MLP neurons of a small language model. Each row is named by its layer, matrix (gate and up: input weights; down: output weights) and neuron, and shows model dimensions 416-479. Each number is 128 + 24 x the weight over its row's rms, rounded and kept within 0 to 255. A neuron's up and down rows have the sign that makes its largest values positive.
Before each neuron's rows, "fires after" lists the tokens most often just before its 100 highest values on Wikipedia text that the model never trained on.

fires after: "=", " =", " career"
L7.gate196 [127 165 133 121  89 110  87 109 132 110 146 102 149 151  93 130 129 118 164  86 118 118 148 140 148 130 106 103  94 130 133 107 148 121  89 146 121 167 132 119 105 144 142 145 117 146 129 151 167 103 146 104  92 117 135 137 146 139 121 107 107 132 170 118]
L7.up196 [134 116 120  89 129 152 153 135 161 148 118 136 123 114 145 111 181  83 104 162  79 127 146 147 131 108 122 171 160 121 111 124 130 135 163 135 102 108 161 119 143 110 150 109 139 110  92 132 113 104 117 102 150 122 138 179  95 115 189 119 178 151  79 113]
L7.down196 [134 150 149  92 148 125 133 124 157 119 199 151 128 124 112 126  93 130 170  93 154 136 117 136 139  89 155 145 152 159 110  97 131 157  99 123 157 144 162 106 111 112 136 154 162 134 126 123  99 120 143 102 122 158 136 153 145 146 109 156 123 155 175 124]

fires after: "-", " (", "(", " Jo", " p", " opp"
L2.gate277 [ 53 125 109 136 102 124 116  88 146 118 155 120 157 150 135 149  97 160 177 114  96 126 169 156  94 105 174 119  84 116 109 153  76 138 162 127  83  85 101 168 136  98 130 117 155 147  78 138 101 140 163 150  89 121 116 118 147 143 119 121 107 149 126 101]
L2.up277 [128 103 118 155 110 150 128 104  92 122 140 119 111 124 162 157  93 113 163 122  94 122 149 131 102 154 121 110 100 147 104 174 156 190 107 152  86 150  63 170 145 165 123 130 157 156 127  99  93 122 139 154  80 115 125 118 127 121 116 102 100 149 144 119]
L2.down277 [140 127 142 100 101 152 126  85 130 142 150 152 121 128  90 102 100 134  98 132 120 137 106 100 132 116 153 175 134 181 119 144 116 132 136 123  84  85 168 109 128  73 131  71 138 151 140 117 138 132 108 168 143 117  87 185 130 168 106 121 142 140 100 125]

fires after: ",", ":"
L2.gate54 [140 129 141 104 118 150 128 136 121 141  91 114 131 169 148 136 165 131 129 118 100 122 145  98 147 138 167 112 103 138 120 105 107 107 189 162 155 124 127 129 122 127 162  94 104 147 137 129 119 116  87 135 146 126 128 133 117 141  79 117 115 147  92 137]
L2.up54 [128 117 135 120  85 106 115 129 129 108 135 114 111 137  93 154 141 130 127 144 161 139 159 125 124 155 134  99 148 145  86 104 123 136 198 111 119 136 120 182 119  90  94 139  82 133 139 125 130 163 150 155 126 127 106 108 145 141 120 143 128 136 117 115]
L2.down54 [139 132 114 155 161 122 131 121 117 128  68 131 110  97 130  92  98 105 158 143 112 103  93 147 119  95  95 160 118 112 146 149 130 107  51 123 120 143 125 122 156 130 110 126 156  89 113 137 147 124 141 103 117 137 163 135 124 111 166 148 121 112 143 111]

fires after: ")", " is", ",", "\n", " was", "-"
L8.gate925 [126 148 123 155 118 104 135 125 166  69 139 132 118  87 114 149 112 171 155 138 128 119 149 100 113 126 140 103  99  93  93 149 119 161 135 130 151 129 112 147 161  78 145 212  85 202 131  66 135 117 154 127 126 129 132 164 129 164 111 111  76 147  83 130]
L8.up925 [113 147 128 175 153 114 141 107 105 101 123  81  94  97 117 125 117 130 142 108 164 112 140 124 159 146 123 109 117 106 108  88 148 170 128 125 121 146 118 128 158 154 169 105 125 114 153  92 158 131 161 113 126 144 150 100 142 159 129 113 117  86 128  90]
L8.down925 [141 155 157  92 138 125 142 154 155  96  94 129 146 159 122 169 149 114 166 151 131 109 137 133  93 114 139 130 172 140 143 117 123  67 158 150 106 120 151 146 124 109 100 114 123 143 114 127 127  97  98 166 144 138 191 142 144 112 114 103 139 131 163 129]

fires after: ",", " (", " G"
L4.gate140 [130 148 122 147 124 107 120 131 121 100 132 126 127 144 141 156 126 144 122 129 128 140  92 136 110 160  49 119 113 178  86 136 119 136 156 132 107 135 114 125 148 142 125 111 115 120 137 166 107 110 130 110 109 111 114 147 131 143 130 134 105 130 120 143]
L4.up140 [123 164 156 110 109 164 147 131 106 123 146 118 107 127 103 125  89 184 109 122 144 146 143 103 132 123  90 121 122 171 117 113 122 158 134 146 146 161  91 122 169 133 138 111  96 106 167 118 116 150  89 165  85 123 126 116 139 139 150 113 128 128 147 116]
L4.down140 [154 108 105 150 150 117 137 133 130 134  68 129  95 102 126 123 132 113 136 141 122 128 130 138 147 150 148 153 160 115 175 135 117  81 118 114  97  81 172  79 118 118 156 119 201 164 104 140 163 136 158 135 140 153  95 112 134 151 173 109 146 120  93 146]

fires after: "|", "-"
L4.gate18 [140 173 112 111 144  93 116 122 126  94 148 114 141 155 127 138 136 123 146 135  92 158  93  92 152  91  68 107 133 147 127 130 158 133 117 104 155 120  96 122 138 144 139 131 144 163 116 132 172 130 164 115 140 112 131 123 127 140  85 130 118 155 133 132]
L4.up18 [104 146 109 117 105 135 150  71  98 107 141 106 148 131 162 107 109 106 172 117 134 124 102 108  80 130 152 162 126 110 112 145 161  99  93 106 145 122 139  90 128 113 156 158 114 134 125 163 152 167 160 127 135 135 110  41  99 119 100  66 125 119 132 108]
L4.down18 [125 148 139 106 132 115 110 142 117 112 241 128 111 113 119 164 101 130 111 154 125 138 136 128 149 116 145 119 128 160  86 163 137 197 158 132 106 136 127  92  99 116 172 132 116 127 121 113  74 125 105 135 160  91 113 120 102 125 131 103 116 101 112 127]

fires after: ",", "=", " ("
L7.gate542 [107 130 125 119 103 145  91 141  89 117 115 150 130 107 147 115  92 171 148 128 188 126 162 128  94 123  99  94 107 118  85 141  98 120 126 142 102 160 134 162 126 178 141 127 101 128 149  83 145 153 189 145 103 131 133 138  85 150 146 102  91 124 130 133]
L7.up542 [131 142 136 137 100 136 131 159 141  85 130 113 101 155 145 176 146 176 141 129 149 167 118 141 124 128 100 108 141 110 140 121 131 114 132 139 124 137 101 112  73 107 130 138 115 122 163 158 165 101 158 153 120 110 157  92 144 125 103 155 114 108 113 121]
L7.down542 [161 136 130 118 149 117 117 151 128 134  45 136 119  94 142  87 114  78 175 131 126 130 112  94 113 130 115 141 122  97 115 134 169  84  91 132  98 118 123 127 121 138 129 132 112 139 120 175 141 161 116 109 118  80 141 168 112 149 141 153 164 115 129 152]

fires after: "|", " |", "-", "\n\n"
L7.gate387 [135 167 118 129 150 131 132 119 140  55 145  82 138 169 121  88  92 168 140 161 150 114 107 102 139 121 123 102 116 123 148 122 128 103 101 139 109 111 124 162 118 147 122 169 169 153 133 152 153 131 142 141 135 149 102 131 143 133  98 151 116 127 115 121]
L7.up387 [148 113 148 136 167 117 124 111 146 137 136 128 139 161 130 121  97 121 173 130 127 107 130 124 140 164 123 195  98 138 154 118 175 149 125 150 106 142 114 125 163 151 132 158 143 152  71 123 102 118 142  97 128 157  72 137 125 160  72 163 145 121 128 124]
L7.down387 [ 98 131 153 157  86 133 131 146 160 129  41 136 129 131 106 102  99 138 150 144 152 106  99 127 132 172 118 126 125 118 149 171 118   8 124 114 115 131 135 106 106 129  90  95 112  99 113 120 147 137 109 139 146 128 133  99 141 108 163  92  81  95 133 113]

fires after: " (", " \"", "-", "(", " ["
L2.gate557 [139 132 114 113 148  78 144  92 143 122 145 150 141 154 141  81 131 141 112 155 165 114 107 157 117 124  87 135 136 165  90 144 156 180 111  96 131  93 128 151 139 147 122 135 138 166 157 122 151 150 107 142 130 157 147 145 171 155 106 109 121 154 166 122]
L2.up557 [165 143 152 161 123 146 153 112 137 170 114 137 146 121 144 126 113 136 115 138 169 168 114 170  96 177  96 159 134 153 102 138 141 140  81 112 120 123 128 150 137 146 169  96 142 107 121 113 152 116  98 163 101 152 169 113 167 142 120 142 129 148 128 129]
L2.down557 [122 160 103 166  94 168 125 138 185 130 160  99 129 105 146 138 128 106 119 158 129 119  76 127  77 160 132 145 137 109 132 158 112 158  99 135 117 134 127 145 109 117 133 132 162 108 151 138 137 121 123 109 144 153 128 162 117 157 168 101 112 124 138 138]

fires after: "=", " =", "iva"
L7.gate559 [116 132 144  84 124 122 111  98  71 131 120  80 114 123 157 105 148 129 137 115 118 105  94  86  89 107 110 103 127 175  87 115 132 102 147 141 110 140 130 145  88 128 171 144 121 141 135 122 152 108 128  86 120 125 108 130 111 138 121 125 121 123 153 112]
L7.up559 [162 127 123 109 142 179 158 123 144 169 134  86 133  92 161 145 111 154 164 157  90 133 129 135 164 130 142 120 167 144 146 123 141 148 149 120 106 131 147 123 141 142  95 110 124 150 127 163  96 163 164 121  95 114 154 165 134 132 143 124 140 117 106 120]
L7.down559 [ 91 129 135 136 125 122 112 121 139 124 173 144 115  97 102 104 102 122 119 133 170 154 136  97 145 155 146 129 109 104 116 129 137 171 160 146 129 120 147 182 125 113 124  91 126  88 150 118  93 133  52 125 127 133 179 113 104 155 108 125 166 151 130 168]

fires after: "-", "|", " in", " (", " the"
L8.gate860 [142 113 137 127  99 100 131 169  82 134 103  93 142 131 135 129 113 128 125 137 131 118 143 156 103 129 131 115  91  79 148 119 121 121 114 104 118  68 123 128 131 129 141 122 122 144 131 147 139 131 113 138  95 121 143 155  99 150 148 119 129 154 138 142]
L8.up860 [106 109 132 162 116 110 160 106 118 156 155 154 113 116 112 132 117 131  96 136 101 138 111 131 107 157 105 111 169  85 124 120 150 112 107 105 108 193 132 123 141 155 115 114 153 138  82  92 137 162 146 136 137 138 137 104 102 117 171  92  91 153 103 136]
L8.down860 [111 123 120 122 102 123  95 123 135 108 255 115  20 119 138 140 148 147 125 123 163 172 116 171 100 161 141 125  87 145 115 131 157 188 141 138 187  99 156 125 152 116 108 100 177 145 156 150 116 137  93 176 153  92 144 140 117 166 147 129 122 123 160 126]

fires after: " |", "-", " ("
L4.gate185 [132  88 130 100 161 110 134 157 128  75 126 154  91 120 122  85 169 146 117  99 116 131 104 131 129 167 168 155 177 146  84 131 141 125 142 118 120 124 146 145 153 124 126 152 126 179 132 138 108 175 132 150 166 135 132 126 120 135 117 116 129 173 126 110]
L4.up185 [153 100 162  99 142 148 131 138 146 134 150 131 112 133 150 140 159 133 118 147 165 193 174 144 142 155 100 131 182 140 177 139 113 103 177 105  91 106 124 139 120 124 140  93 127  87 161 161 101 146  88 143 147 136 147 100 102 121 103 138 108 106 123 116]
L4.down185 [170 165 119 165 110 104 154 104 129 128  35 128 144 125 129  97  71 136 141 122 101 131 132 121 108  99 138 133 102  98 171 104 148  90 118 142 120 137 125 136 101 138 120 112 149 125 127 148 163  95  92 101 141 139  94 144 151 137 153 131 105 133 137 133]

fires after: "-", "|"
L8.gate218 [116 133 162  75 163  81 121 159 140  75 137 152  96 131 133  76 104  94 141  90 125 135 136 117 151 103 107 103 146 132 111 108 131 139 102 131  99 177 110 164 139 163 148 122 133 123 169 133  97 123 156 119 130 152 154 137 111 145 144 170 124 115 100 151]
L8.up218 [133 111 147  91 142 124  97 128 127 150 126 160 146 117 116  98  73  63 140  91 140 109 144  98 124 100 145 171 133 109  89  90 151 142  98 139  93 124  86  78 146 173 132 150 118 102 112  89  98 114 125 144 134 192 128 109 137  88 125 149 131 112 131 152]
L8.down218 [123 131 131 181  90 108 126 106 143 119  71 134 182 173 186 146 143 124 149 119 137  92 136 133 106 154 123 119 122 117 151 128 135  52 132 130  98 118 127 162 130 135 111 109 113 140 125 140 178  93 103 131  97 113  94 131 108 129  64 136 112 146 107 108]

fires after: "-", "|", " in"
L7.gate1017 [106  56 107 117  96 124 139 171 104 113 120  98 108 149 144  96 118 126 139 145  99 153  85 121 142 174 119  78 103 130  84 134 147 130 109 129 126  75 130 149 125 144 136 125 144 128 143 161 124 126 183  90 151 124 132 129 116 108 139 155 130 115 138 137]
L7.up1017 [122 113 111  90 108  85 139 123 102 129 130 135 139 126 114 142 137 141 101 122 124 102 153 113 133 137 118 168 182 172 121 104 115 147 148 122  96 114 119 175 148 120 117 156  93  81 114  87  92 155 139 129 112 142  79 136 151 121  67 169 150 154 128 141]
L7.down1017 [105  98 146 180 105 119 114  98 136  95 163  80  90 132 133  91 118 145 103 140 130 132 111 131 100 140 119 139 131 114 154 164 121 170 142 165 109 121 132 101 106 137 124 150 122 120  73 126 116 129  79 108 155 119 147 153 100 161 176 153 116 148 103 176]

fires after: "=", " =", " career"
L7.gate182 [145 143 132 157 142 107 140 112 130 132 138 113 122 117 109 130 101 118 125 126 177  89  96 120 107 141  90 168  81 157 126 151 136 129 123 150 121  95 158 124 155 139 102 118  98 107 128 129 121  93 175 103 123 101 118 145 113 127 158 107 116 140 178 151]
L7.up182 [131 116 162 141 110 108 101 106 103 125 134 108 165 129 157 152 138 129 125 115  81 158 125 148 156 163  98 117 135 128 162  94 154 112 116 136 191 125 104 151 134 125 166 119 103 128 150 147 106 122 109 133 143 111 177  82 135  90 130 103  89  96  87 125]
L7.down182 [164 168  97 107 109 117 151 113 117 130  33 111 145 113 100 129 115 118  90 131 142 117 155 148 118  87 167 112 127 129 120  86  93  69 135 147 102 159 111 171 166 109 147 136 143 153 102 140 122 150 133 133 159 127 120 119 150 118 119  86 118 182 119 116]